Weights of a small transformer language model: width 256, 4 heads of 64.
MLP neurons of a small language model. Each row is named by its layer, matrix (up: input weights) and neuron, and shows model dimensions 64-159. Each number is 50 + 10 x the weight over its row's rms, rounded and kept within 0 to 99.
Before each neuron's rows, "fires on" lists the tokens most often at its 100 highest values on Wikipedia text that the model never trained on; "fires after" lists the tokens most often just before its 100 highest values on Wikipedia text that the model never trained on. A number after a token or word is its count.

fires on: "x" 21, "ed" 14, "as" 9, " of" 6, "les" 5
fires after: "a" 20, "ri" 19, "e" 10, "ar" 7, "n" 6, "is" 5
L14.up800:48 42 42 49 44 54 47 33 49 68 52 42 62 38 47 46 59 45 52 46 58 45 38 53 54 61 56 51 45 48 53 69 53 54 43 27 60 44 60 62 43 65 37 51 50 62 63 36 50 32 50 47 64 40 56 47 58 44 48 53 67 54 56 38 55 71 50 49 46 56 53 35 38 39 54 38 64 58 70 41 57 38 40 43 50 28 47 53 73 58 52 71 62 51 54 57

fires on: "vel" 42, "ium" 37, "sh" 19
fires after: " de" 21, " le" 11, "ad" 7, "le" 6, "ll" 5, "m" 5
L2.up1525:48 52 47 44 52 41 44 56 54 53 58 55 90 49 46 56 49 57 37 75 60 41 58 39 59 47 59 49 56 60 40 50 51 48 56 59 51 52 57 59 50 42 53 57 47 71 59 52 43 47 50 55 67 45 49 59 73 41 51 58 43 57 51 54 52 42 51 68 54 47 59 65 58 79 57 57 85 51 45 47 49 55 59 59 50 48 51 54 48 61 80 63 52 59 52 48

fires on: "ach" 73, "aj" 23
fires after: " e" 13, " M" 9, " m" 9, "ass" 8, "e" 8, "ar" 8
L2.up1213:37 70 44 58 61 65 54 42 60 56 49 64 41 46 38 56 47 48 49 35 65 36 45 35 47 64 50 45 52 47 58 59 40 67 52 59 61 56 48 52 42 48 79 46 48 42 44 55 35 61 47 54 46 41 51 45 44 36 45 50 54 64 44 55 53 50 56 42 50 55 64 50 47 50 54 55 49 49 55 62 45 41 45 51 51 56 62 39 63 44 47 20 55 66 37 39

fires on: "ward" 60, " where" 21, " which" 11, "_" 8
fires after: " A" 20, "," 20, " to" 10, " a" 9
L2.up7:51 47 59 44 56 37 50 53 48 46 49 43 56 40 41 50 41 81 49 51 60 55 66 53 51 50 51 58 58 71 48 62 50 53 42 71 43 34 60 60 33 56 59 47 53 26 50 46 52 41 44 57 59 57 64 53 54 62 34 44 43 53 66 55 45 61 44 67 49 52 46 49 60 60 62 52 64 56 53 70 44 54 31 47 40 49 68 57 54 38 79 51 45 54 40 53

fires on: "oc" 19, "ing" 15, "ong" 14, "is" 13, "old" 11, "ed" 5
fires after: " s" 23, " v" 17, "z" 7, " G" 6, " g" 4
L14.up334:60 57 44 60 51 59 41 46 52 51 57 42 50 50 70 29 54 48 48 60 53 51 53 68 52 50 69 32 42 42 64 40 48 51 49 42 58 56 51 48 62 55 81 38 45 45 58 51 51 58 51 45 49 40 46 46 55 56 59 43 61 49 52 50 49 73 63 47 66 47 66 40 43 36 63 42 53 44 63 47 45 59 35 57 53 43 46 59 81 78 53 44 47 54 41 36

fires on: " of" 15, "ric" 14, "al" 12, "a" 9, "ia" 7, "ast" 5
fires after: "f" 18, "ir" 10, "orn" 7, "ar" 7, "he" 6, "w" 6
L14.up1445:68 42 43 62 51 37 45 49 43 62 46 65 46 67 50 49 65 49 62 54 57 37 37 46 46 79 48 53 34 52 54 55 45 53 60 39 58 56 60 58 73 46 34 32 47 47 56 45 67 57 43 61 51 67 53 45 62 53 41 56 54 69 78 46 53 49 36 59 56 50 54 47 38 42 55 44 45 32 51 39 56 53 43 39 36 47 37 31 43 49 54 51 55 51 59 53

fires on: "ious" 38, "|\n" 27, " rem" 26
fires after: "ar" 16, "|---" 15, "v" 8, "|---|---" 6, "|---|---|---|---" 6, "ig" 5
L2.up1263:53 51 59 50 58 55 68 45 56 56 54 36 61 56 54 49 57 43 57 48 59 55 35 43 51 35 60 34 65 52 65 53 40 49 52 39 67 46 41 47 53 35 47 55 48 61 50 43 44 74 45 77 40 52 59 48 33 59 42 49 51 59 50 58 37 60 52 49 57 69 48 43 45 40 43 56 48 43 43 40 46 47 54 55 44 55 59 55 51 53 31 58 55 44 59 54

fires on: "or" 19, "ad" 10, "in" 9, "m" 8, "ast" 7
fires after: " h" 15, " m" 10, " W" 8, " w" 7, " H" 6, " T" 5
L14.up907:57 51 46 69 43 50 42 64 63 55 58 27 57 55 47 28 46 45 54 44 27 57 49 55 58 49 54 63 33 57 61 51 37 42 39 48 52 42 47 57 51 65 46 48 50 59 50 45 47 30 57 43 43 42 41 65 56 56 50 48 60 54 67 60 60 64 57 57 38 52 58 47 64 21 51 24 47 56 52 33 54 54 51 55 33 54 52 61 57 62 40 51 66 68 54 46

fires on: "cess" 30, "ren" 30, "ason" 18, "ence" 15, " season" 4
fires after: "uc" 15, "ild" 12, "e" 11, "i" 10, " F" 9, " pro" 7
L2.up1022:42 55 49 52 55 51 35 37 58 40 46 50 45 46 44 37 57 39 51 46 41 32 49 36 50 39 47 31 40 53 49 55 41 40 42 46 40 42 36 46 49 33 51 41 31 38 41 48 52 46 44 50 43 34 41 43 42 33 43 44 49 47 30 43 49 46 45 40 52 56 43 48 37 49 42 59 42 40 40 42 46 35 53 40 49 46 37 64 56 63 19 57 33 53 57 31

fires on: "ward" 60, "form" 30, "ased" 5
fires after: " A" 20, " per" 11, " to" 10, " re" 9, " a" 9, " rele" 5
L2.up176:40 46 56 37 49 42 35 58 53 51 45 53 54 52 42 50 46 75 35 66 55 48 53 58 61 58 67 63 52 34 66 76 51 49 44 56 48 45 58 53 49 52 60 53 54 48 65 63 46 48 71 52 52 59 60 53 70 53 44 53 46 58 38 56 49 52 48 48 47 36 53 52 47 69 65 63 75 46 43 50 51 53 57 63 40 50 46 67 51 51 72 49 67 56 59 54

fires on: "ig" 41, "ers" 40, "land" 5, "iv" 5
fires after: " or" 28, "est" 10, "v" 8, "her" 5, "f" 5
L10.up491:57 55 51 60 66 46 58 54 55 62 62 64 70 53 48 61 51 67 53 59 57 56 63 65 59 50 47 54 60 60 61 60 48 63 52 49 53 59 60 59 62 55 58 60 56 63 69 52 56 58 48 59 69 55 57 51 61 57 61 51 59 64 52 55 58 50 59 47 53 58 45 60 67 55 57 62 62 56 41 55 53 64 66 73 60 61 52 63 58 54 60 49 55 71 61 62

fires on: "em" 46, "ad" 13, "ound" 11, "ual" 6, "w" 6, "ight" 5
fires after: "st" 13, " gr" 12, "ad" 11, " att" 9, " s" 5
L10.up561:64 70 61 41 59 51 47 55 56 62 47 55 55 53 65 47 53 42 58 48 53 47 42 66 44 71 85 49 58 66 57 43 65 54 58 59 45 47 57 64 60 62 52 44 49 43 27 56 52 65 58 50 52 48 61 43 62 46 44 46 53 50 57 51 55 63 19 42 36 57 43 54 65 60 63 58 55 83 69 58 64 41 50 62 65 55 48 59 45 44 33 47 52 50 51 55

fires on: "ood" 39, "ren" 30, "ames" 30
fires after: " J" 18, " g" 14, " F" 12, "ild" 12, " W" 8, " G" 7
L2.up1195:39 60 52 54 52 52 60 55 73 55 57 65 60 59 65 53 52 46 56 35 48 57 66 30 52 53 63 40 50 69 54 47 52 49 48 59 53 52 70 48 48 52 66 70 49 47 35 40 48 66 66 63 41 40 57 54 33 35 38 51 55 46 55 61 59 56 66 39 58 56 53 44 56 51 47 60 74 42 62 39 64 51 48 48 53 39 60 54 66 48 30 55 55 62 45 49

fires on: "em" 63, "art" 28, "ents" 6
fires after: "st" 22, " t" 17, " st" 13, " att" 9, " ch" 7, " ev" 4
L10.up1437:68 56 47 57 69 56 47 56 32 64 66 52 64 62 51 52 50 43 49 45 63 34 44 58 40 69 74 51 49 56 58 45 43 76 56 41 30 50 43 54 60 65 56 52 56 52 39 64 49 49 32 44 62 53 53 38 63 42 47 42 47 51 38 53 56 56 27 44 45 54 36 42 65 37 61 72 56 67 56 31 45 37 46 74 45 47 52 66 43 58 32 52 45 61 62 59

fires on: "orn" 45, "ost" 30, "ome" 8, "wn" 4
fires after: "b" 20, " b" 15, " cl" 7, " h" 7, " H" 5
L10.up194:71 64 72 47 50 54 56 46 48 76 59 63 56 73 46 56 54 44 48 57 66 48 52 68 51 68 77 59 36 51 60 48 65 56 59 58 54 50 55 59 64 65 50 47 47 41 57 53 52 51 59 49 76 55 52 49 55 46 48 68 50 37 52 56 59 55 46 57 55 50 62 49 49 52 61 55 68 41 72 41 55 49 53 66 71 42 55 64 47 49 45 56 50 65 56 61

fires on: "'" 37, "ast" 19, "[" 6, "ish" 6, "R" 6, "ory" 4
fires after: " " 24, "r" 8, "1" 7, "5" 4, "u" 4, "2" 4
L10.up1074:37 54 31 54 53 37 46 51 66 55 50 50 45 60 50 60 42 56 49 56 44 54 55 77 49 52 59 52 52 60 48 56 58 33 55 37 32 53 53 52 61 57 54 51 47 64 57 47 67 77 44 50 55 55 66 62 45 59 64 36 38 62 45 42 55 53 46 30 47 52 55 64 51 65 63 40 43 49 59 55 60 53 53 66 71 64 54 45 37 55 46 62 54 67 50 58

fires on: "or" 31, "ac" 8, "I" 6, "ia" 5
fires after: " M" 19, "m" 18, "b" 14, "em" 13, "aj" 8
L15.up274:48 30 45 57 30 41 45 55 48 47 49 38 45 43 46 48 51 41 48 55 58 62 55 49 64 62 47 39 45 46 32 50 42 49 67 47 64 59 58 41 50 40 53 44 77 53 40 64 43 59 62 68 51 41 57 54 58 53 49 47 61 52 36 46 60 58 51 57 55 53 63 64 60 37 53 40 44 25 61 53 64 45 52 50 60 58 51 52 51 40 40 41 54 61 45 56

fires on: "ity" 45, "ious" 38, "|---" 15
fires after: "ar" 16, "v" 8, " C" 8, "|---|---|---|---" 8, "il" 8, " c" 8
L2.up430:54 53 56 55 45 62 65 47 57 73 53 45 64 61 50 59 38 25 56 53 60 50 59 36 51 55 47 51 40 52 68 47 39 54 59 44 67 46 44 50 45 59 65 46 54 68 49 47 39 48 52 40 41 56 61 51 53 59 59 50 63 62 53 50 56 49 67 44 45 59 49 44 52 45 57 45 49 35 52 37 42 39 56 52 40 66 56 56 67 54 48 59 77 50 63 59

fires on: " which" 63, "ubl" 27, "^" 5
fires after: "," 37, "ep" 18, " p" 7
L2.up19:41 33 63 44 49 47 41 50 50 47 48 46 49 42 42 40 47 27 58 46 57 32 43 47 49 13 53 48 51 58 21 46 50 45 48 59 42 37 50 48 53 42 48 50 38 45 53 42 47 34 54 66 52 36 39 54 49 41 38 44 45 49 44 53 52 53 32 61 47 50 53 48 52 45 41 57 37 67 46 43 55 51 49 19 39 30 54 44 51 48 56 31 46 39 32 50

fires on: "iz" 61, "ubl" 23, " three" 14
fires after: "ep" 15, "gan" 12, " p" 7, "el" 6, " N" 6, "it" 4
L2.up1523:75 55 57 43 51 30 42 42 54 49 53 64 68 56 55 59 61 59 46 48 45 55 58 62 60 44 51 49 42 76 49 29 45 45 50 57 43 45 55 55 60 72 39 51 51 51 35 41 54 51 44 59 43 41 52 63 40 64 39 45 58 43 58 44 62 49 41 57 43 45 56 59 52 41 52 40 58 57 63 49 59 41 47 64 49 65 57 49 67 64 56 47 41 43 63 43

fires on: "amily" 27, "ier" 13, "en" 6, "e" 5
fires after: " f" 21, "re" 16, "m" 14, " F" 5
L14.up1235:48 40 46 64 48 49 67 41 49 34 45 47 48 51 57 43 48 69 64 39 68 71 33 52 38 54 58 45 36 55 33 55 56 56 55 55 34 37 63 51 44 44 46 50 53 62 53 45 52 50 42 64 53 52 47 57 37 59 39 40 39 64 47 48 43 50 50 57 61 52 47 60 56 53 52 39 46 40 43 38 63 62 48 43 52 66 53 50 60 51 51 52 51 47 38 50

fires on: "ics" 49, "ames" 40, "ue" 11
fires after: " J" 20, " g" 14, "s" 10, "at" 6, "ist" 6, "t" 5
L2.up1102:43 53 54 51 59 52 43 60 69 56 61 67 72 55 45 47 38 45 45 51 58 49 58 46 47 71 55 32 53 59 50 66 51 51 50 67 66 40 52 48 51 48 67 51 45 31 47 57 42 46 49 58 50 52 51 48 46 41 44 52 59 56 57 51 55 48 82 53 50 59 49 49 53 52 46 65 58 54 50 60 55 46 54 49 68 58 53 53 60 58 53 49 50 51 70 49

fires on: "ach" 73, "ball" 27
fires after: "oot" 21, " e" 13, "ass" 8, "e" 8, " M" 5, "ar" 5
L2.up1035:56 49 60 54 60 56 46 61 51 57 55 56 67 49 45 61 45 60 54 72 69 49 43 51 55 43 47 44 46 40 47 58 45 65 59 63 60 50 42 49 57 42 65 47 43 47 67 56 43 46 55 56 60 48 45 45 64 58 61 59 53 57 44 71 57 50 53 52 52 61 56 57 41 70 56 67 66 60 39 51 50 47 62 67 47 52 60 43 57 57 58 28 61 55 51 56

fires on: "en" 32, "ing" 26, "ter" 10, "d" 5, "ib" 4
fires after: " g" 21, " s" 10, " G" 9, " r" 7, "gh" 6
L15.up285:46 51 45 56 41 45 38 38 39 41 62 37 45 47 59 43 59 32 51 51 64 62 32 39 46 49 43 52 48 54 64 38 44 50 33 60 39 51 48 42 64 61 74 37 60 37 67 47 48 44 42 25 48 44 55 50 45 55 65 42 46 48 46 61 58 61 68 53 62 33 63 47 38 53 66 63 45 66 56 51 69 46 27 64 45 42 37 47 45 68 45 49 54 44 54 35

fires on: "ran" 44, "|\n" 27, "29" 21, "11" 8
fires after: " " 19, "|---" 15, "|---|---|---|---" 6, "|---|---" 6, "ar" 5
L2.up423:48 51 32 39 47 43 46 56 55 42 46 47 43 50 44 33 46 32 70 35 38 71 44 39 40 35 51 37 50 34 68 56 53 49 48 25 52 45 51 44 48 53 37 47 55 51 31 49 53 65 50 43 42 48 49 50 25 38 50 51 53 50 57 53 38 42 55 38 45 43 40 39 51 45 41 42 43 47 55 38 62 52 43 30 46 46 48 52 42 54 32 65 52 45 52 46

fires on: "19" 23, "20" 21, "amp" 6, "ab" 6, "ar" 6
fires after: " " 42, " Ar" 7, " ex" 6, "m" 5
L15.up1152:41 24 44 65 39 51 49 42 44 47 57 44 34 46 48 41 68 54 52 48 58 44 40 27 42 70 56 41 60 45 58 56 58 44 71 65 39 53 62 62 68 48 35 42 39 59 60 42 41 53 51 44 54 51 50 51 42 58 58 35 54 51 44 29 45 63 53 50 39 52 61 51 63 51 46 66 43 44 44 52 33 49 59 67 38 46 48 54 49 59 40 48 57 57 42 48

fires on: "20" 22, "ap" 21, "n" 14, "om" 9, "el" 6, "ed" 6
fires after: "20" 22, " J" 22, "w" 10, " e" 5, "erson" 4
L15.up1006:48 62 37 50 62 67 31 47 26 51 64 53 38 56 39 41 68 58 47 39 45 49 45 63 59 38 50 48 37 56 62 50 51 50 57 44 29 48 50 57 41 46 44 51 51 56 67 51 44 52 56 55 67 40 49 55 62 27 59 57 38 54 52 58 45 55 54 63 43 55 74 56 56 43 43 42 39 36 43 46 49 47 65 54 40 60 48 51 47 58 51 46 58 55 65 54

fires on: "ubl" 26, "qu" 23, "resent" 21, "use" 19, "27" 5
fires after: "ep" 20, "a" 16, " p" 13, "p" 13, "," 7
L2.up481:46 43 42 39 58 41 39 52 63 46 48 53 49 51 42 35 40 36 57 30 37 39 41 50 47 45 52 52 52 56 50 41 55 57 53 52 56 36 59 48 58 50 48 52 50 45 50 36 55 29 42 47 44 42 57 51 48 23 45 50 47 56 39 49 52 47 46 47 47 56 43 38 62 48 44 45 63 42 52 40 60 50 42 11 53 60 45 60 48 48 45 49 45 42 51 38

fires on: "as" 13, "el" 12, "e" 8, "les" 8, "id" 7, "ia" 5
fires after: "a" 13, "om" 11, "ar" 8, "av" 7, "ik" 6, "i" 5
L15.up323:39 39 59 60 37 29 33 47 56 60 60 38 41 40 40 66 57 70 52 45 44 41 40 55 53 44 47 37 27 47 45 46 36 34 54 33 64 63 43 46 54 85 37 35 62 39 59 54 55 55 50 49 53 49 40 48 59 57 47 51 65 43 50 37 54 59 52 35 40 47 47 53 58 48 55 31 60 67 53 39 37 58 44 66 50 36 38 61 62 59 59 56 56 40 45 43

fires on: " States" 26, "ral" 21, "|---" 13, "ine" 9, "land" 8, "ire" 7
fires after: " United" 26, " Aust" 12, "|---|---|---|---" 7, "her" 6, "|---|---" 6, "sh" 6
L10.up682:53 40 34 58 48 50 42 56 42 48 50 42 41 53 55 23 46 37 39 39 60 57 40 55 38 48 49 45 65 50 54 43 46 49 40 47 57 40 52 36 45 54 47 27 46 51 48 54 51 41 49 51 51 53 40 28 41 43 34 55 47 48 55 45 43 42 52 48 41 34 42 39 60 34 47 42 50 45 35 51 57 54 48 55 34 51 39 58 58 35 52 55 62 53 35 63

fires on: "us" 53, "hy" 17, "olog" 8, " with" 6, "resent" 4
fires after: "i" 26, "ul" 8, "p" 7, "ed" 6, "rap" 5
L10.up572:51 39 49 63 66 57 54 52 41 51 54 57 49 54 54 35 50 50 56 42 58 62 52 47 54 34 53 47 58 50 58 53 47 58 53 49 46 61 44 45 61 49 54 62 62 70 46 41 48 51 41 57 63 55 55 51 53 62 42 56 63 58 49 49 56 52 65 47 46 64 58 47 70 48 37 63 37 48 43 53 55 60 64 62 48 71 50 36 65 42 54 41 46 57 38 55

fires on: "ome" 54, "|\n" 27, "ol" 19
fires after: " s" 25, "|---" 15, " h" 10, "|---|---|---|---" 6, "|---|---" 6
L2.up156:51 46 37 53 41 62 53 46 53 52 59 63 40 57 55 58 53 33 76 47 28 58 43 35 56 52 43 47 52 47 73 29 44 53 58 46 73 40 46 56 59 44 39 52 50 78 37 46 55 49 49 49 39 47 38 51 36 35 46 54 47 45 52 56 39 54 63 31 69 59 38 42 55 50 39 29 60 56 40 37 45 58 38 58 59 54 51 52 54 63 37 56 60 54 66 58

fires on: "ail" 49, "|\n" 27, "fore" 19, "cess" 5
fires after: " be" 19, "|---" 15, "et" 9, " R" 7
L2.up334:68 45 59 58 60 50 72 51 49 50 57 59 58 52 55 62 57 77 54 62 57 59 40 67 58 65 60 52 64 54 64 51 53 44 64 48 59 54 40 46 59 44 41 50 51 55 66 44 56 64 49 64 50 60 65 53 60 63 45 58 53 58 41 51 49 52 58 54 54 70 42 46 55 50 58 52 64 32 40 46 44 50 68 68 60 53 61 53 58 59 53 60 49 54 70 57

fires on: "y" 21, "all" 17, "t" 12, "m" 6, "r" 5
fires after: "k" 15, "ot" 12, "id" 7, " D" 6, "on" 6, "od" 4
L14.up514:38 65 39 59 44 77 44 40 41 63 46 61 49 43 39 49 46 57 40 39 38 43 54 52 49 42 45 52 66 50 63 22 43 53 52 52 54 55 47 70 37 63 57 54 55 52 70 40 52 55 66 45 23 56 53 48 54 58 52 38 51 37 50 53 56 56 48 34 46 56 59 59 55 45 66 44 55 53 49 59 60 58 55 31 52 34 53 47 65 63 51 40 51 50 37 44

fires on: "o" 29, "u" 11, "ul" 9, "e" 7, "le" 6
fires after: " R" 26, " r" 16, "-" 14, " re" 7
L15.up607:54 58 48 43 49 64 54 34 46 50 48 38 38 49 70 56 61 49 59 56 55 54 33 40 54 49 39 35 59 52 60 41 35 45 54 59 48 37 45 49 60 44 55 61 54 62 57 48 65 58 41 44 67 61 51 58 43 25 50 56 33 53 46 51 61 42 58 32 38 45 69 46 67 30 44 41 43 62 55 44 55 54 38 63 35 42 64 53 55 58 35 57 61 58 51 65

fires on: "g" 18, "h" 12, "d" 10, "5" 7, "ict" 5, "al" 4
fires after: "19" 12, "ud" 9, "d" 9, "g" 8, " ad" 8, "id" 5
L15.up1168:56 27 48 58 42 58 49 32 40 50 35 59 51 53 61 35 41 52 24 40 60 45 60 60 57 58 69 41 48 49 45 44 46 44 53 44 40 52 38 64 52 48 52 59 54 45 61 51 47 35 43 46 44 51 69 50 55 46 48 48 36 44 47 50 57 75 55 48 58 54 44 34 48 51 63 43 46 52 53 48 54 48 69 44 61 71 46 37 45 61 47 42 39 41 37 55

fires on: "ct" 57, "oin" 43
fires after: " j" 14, "o" 12, "ru" 12, " p" 10, " A" 9, " app" 7
L2.up667:51 50 52 44 57 38 52 48 41 41 39 42 58 37 43 49 44 58 36 51 71 42 47 62 46 57 43 46 53 51 28 60 56 39 42 54 33 47 38 39 46 57 48 42 47 34 55 46 44 51 53 56 53 44 57 58 62 35 59 47 49 40 51 50 59 46 48 45 35 48 48 53 50 44 60 54 52 49 51 56 54 47 45 24 43 44 51 32 49 38 58 41 30 49 24 49

fires on: "resent" 38, "hy" 15, "res" 12, "ound" 9, "eral" 7, "ical" 6
fires after: "p" 18, " p" 18, "et" 13, "rap" 11, " ar" 6
L10.up991:52 46 37 68 67 55 44 67 56 63 68 46 57 53 62 54 54 60 52 38 62 59 49 53 65 53 68 45 69 55 65 43 52 55 56 67 49 50 62 44 68 61 58 64 60 58 67 58 50 62 45 57 57 50 48 63 49 50 46 70 51 56 37 58 50 64 58 48 45 71 61 36 70 50 52 56 49 70 44 59 52 61 62 60 69 51 55 46 59 51 58 51 50 68 43 63

fires on: "vel" 42, " Car" 34, "du" 21
fires after: " de" 21, " pro" 13, " le" 11, "le" 6, "ro" 4
L2.up762:59 49 61 65 54 48 50 49 61 58 58 70 76 50 50 56 54 59 45 58 54 49 58 53 63 43 59 55 59 57 43 58 46 49 52 54 51 46 52 60 53 53 68 60 55 51 58 59 45 52 56 58 58 55 41 54 71 67 62 62 52 55 46 53 66 51 58 62 60 54 54 56 54 71 49 56 64 60 55 51 55 52 60 54 57 65 46 43 40 71 62 54 58 63 47 69

fires on: "00" 98
fires after: "." 25, "," 20, "20" 10, ":" 9, "19" 7
L2.up1131:63 37 32 54 54 48 52 46 43 40 51 51 50 43 52 48 57 59 28 65 48 40 56 62 38 61 64 50 60 37 55 28 53 53 52 63 39 65 53 55 51 58 46 48 46 66 52 56 54 69 51 57 44 60 48 50 55 65 60 49 43 65 47 64 47 61 40 52 44 65 46 47 47 49 58 38 54 48 35 60 38 54 34 36 31 54 53 45 42 56 71 60 35 33 43 25

fires on: "om" 31, "at" 15, "o" 11, "s" 6, "l" 5, "ear" 4
fires after: " W" 18, " w" 17, " s" 9, " wh" 6, "eb" 6, "W" 5
L14.up1203:38 42 56 63 47 54 36 51 47 48 49 37 51 41 54 37 49 53 38 63 29 51 36 53 70 50 48 55 43 57 50 50 45 46 55 45 31 42 52 57 58 35 35 68 68 45 70 55 52 57 41 58 56 39 40 62 65 37 57 57 44 51 55 50 59 53 50 53 68 55 65 53 57 30 37 59 50 36 34 60 49 43 42 62 53 55 49 53 59 55 43 36 61 29 61 35

fires on: "orn" 87, "ict" 5
fires after: "b" 40, " b" 16, "l" 6, " c" 5
L10.up840:51 56 70 36 48 52 54 59 64 53 49 64 53 54 55 60 56 49 56 61 58 53 47 53 55 69 77 46 60 51 60 46 60 47 65 63 59 42 45 52 51 66 49 41 47 55 46 47 67 50 56 48 48 52 58 55 50 66 60 59 51 54 61 63 60 55 47 58 59 49 55 58 52 58 65 54 60 69 76 62 56 52 47 56 56 48 60 58 40 48 50 65 55 60 63 59

fires on: "25" 36, "30" 35, "17" 6, "03" 4, "24" 4
fires after: " " 55, "," 16, "20" 10, "–" 5
L2.up1490:52 56 43 52 40 39 29 58 46 48 55 59 45 46 41 47 50 50 40 59 50 54 50 66 24 39 68 47 61 59 62 47 41 74 62 40 64 43 56 91 59 38 57 44 54 44 49 40 46 48 31 57 48 46 59 58 48 40 43 31 39 61 56 69 42 39 60 58 62 43 50 66 63 37 72 35 59 44 43 62 63 40 58 46 33 57 62 60 57 50 52 67 46 52 55 45

fires on: "s" 32, "." 22, "or" 8, "ory" 5, "t" 4, "and" 4
fires after: "m" 18, "em" 16, "b" 9, "M" 7, "el" 5
L15.up943:57 46 55 51 40 56 45 52 45 41 39 38 54 39 53 50 49 55 65 44 38 56 48 46 56 60 52 34 44 35 47 58 28 64 54 54 59 49 61 51 40 48 53 37 60 59 50 60 44 76 56 54 65 66 54 50 44 53 45 43 39 48 64 52 52 61 54 53 49 31 64 49 58 39 38 34 34 41 74 47 59 47 48 42 51 48 47 50 50 38 62 74 44 58 48 71

fires on: "+" 44, "ct" 44, "$" 12
fires after: " " 42, "ru" 9, " A" 9, "o" 6, "un" 4, "du" 4
L2.up763:50 42 35 54 61 25 47 59 47 45 51 56 66 38 41 51 50 59 22 54 52 34 55 78 47 45 56 44 49 49 52 40 57 41 50 42 29 59 54 46 41 63 52 51 42 44 52 55 51 50 55 48 44 48 48 51 57 52 70 47 49 73 39 49 51 60 46 62 39 54 57 48 53 70 50 47 51 48 52 44 61 46 56 19 48 53 46 32 42 61 55 54 42 41 44 35

fires on: "9" 25, "ing" 18, "n" 15, ":" 12, "ay" 7, "ak" 5
fires after: "19" 23, "O" 15, " d" 6, " p" 5, " P" 5, "ity" 4
L14.up510:67 58 42 48 55 61 55 65 31 64 53 65 63 51 49 47 39 46 48 53 29 47 25 61 73 56 58 44 64 51 59 50 56 63 53 50 39 52 53 58 60 66 42 52 45 58 51 53 57 38 53 36 39 41 73 46 21 46 67 39 44 61 38 55 56 43 42 33 42 54 40 69 54 46 45 53 53 51 44 68 59 63 47 51 35 42 45 44 69 48 40 34 45 48 58 51

fires on: "an" 16, "y" 16, ")" 12, "e" 10, "ion" 8
fires after: "ap" 12, "ad" 12, "d" 8, "ed" 8, " Un" 7, " D" 7
L14.up296:62 46 40 48 51 57 40 42 50 62 56 49 41 42 49 46 48 50 49 44 53 64 54 39 44 48 55 49 52 47 48 54 43 42 84 48 48 42 37 55 66 52 63 38 41 60 41 41 51 55 61 55 49 45 64 63 39 36 57 51 50 57 33 62 53 54 39 19 39 64 52 52 52 36 55 51 35 35 51 43 57 56 51 42 54 54 58 53 59 63 52 38 47 81 33 50

fires on: "00" 86, "{" 10
fires after: "." 21, "," 13, "20" 10, ":" 9, "^" 9, "19" 6
L2.up132:55 45 47 34 58 40 55 46 39 46 44 54 42 29 47 38 49 53 24 58 37 31 49 62 29 37 51 44 42 44 56 34 59 62 50 55 24 72 51 56 38 64 65 47 57 63 46 57 48 37 48 51 42 47 47 49 65 37 60 58 44 69 60 49 49 60 28 60 50 47 46 53 41 68 45 38 62 72 62 54 40 47 25 34 28 54 50 48 40 50 62 57 59 52 29 32

fires on: "s" 14, "y" 13, "and" 12, "ion" 11, "ons" 11
fires after: "ers" 13, "r" 12, " b" 12, "b" 6, "ai" 4, "ag" 4
L14.up1183:53 32 48 59 50 58 47 59 56 50 52 59 51 60 45 51 43 55 66 59 40 37 35 46 41 64 47 39 42 48 62 58 39 34 51 42 48 42 63 55 50 45 62 41 69 53 54 43 45 71 52 49 45 58 42 38 22 44 58 63 36 37 56 67 64 51 54 44 71 55 74 63 47 41 56 52 48 54 62 42 49 47 60 47 50 54 47 36 55 70 46 46 45 56 47 51

fires on: "orn" 54, "\"" 12, "oun" 12, "ian" 8, "areer" 4, "ina" 4
fires after: "b" 33, " b" 14, "n" 12, "t" 6, " c" 4
L10.up979:58 58 65 36 51 47 35 43 45 69 49 60 42 48 48 56 48 40 44 57 63 50 40 73 44 69 79 59 58 49 48 50 60 46 61 47 38 54 56 57 53 73 57 41 57 66 34 56 49 53 60 57 62 44 66 53 53 40 49 44 41 42 53 51 55 44 38 56 40 59 46 56 57 53 64 66 51 61 73 53 59 36 51 66 59 59 57 49 48 45 39 62 40 47 51 57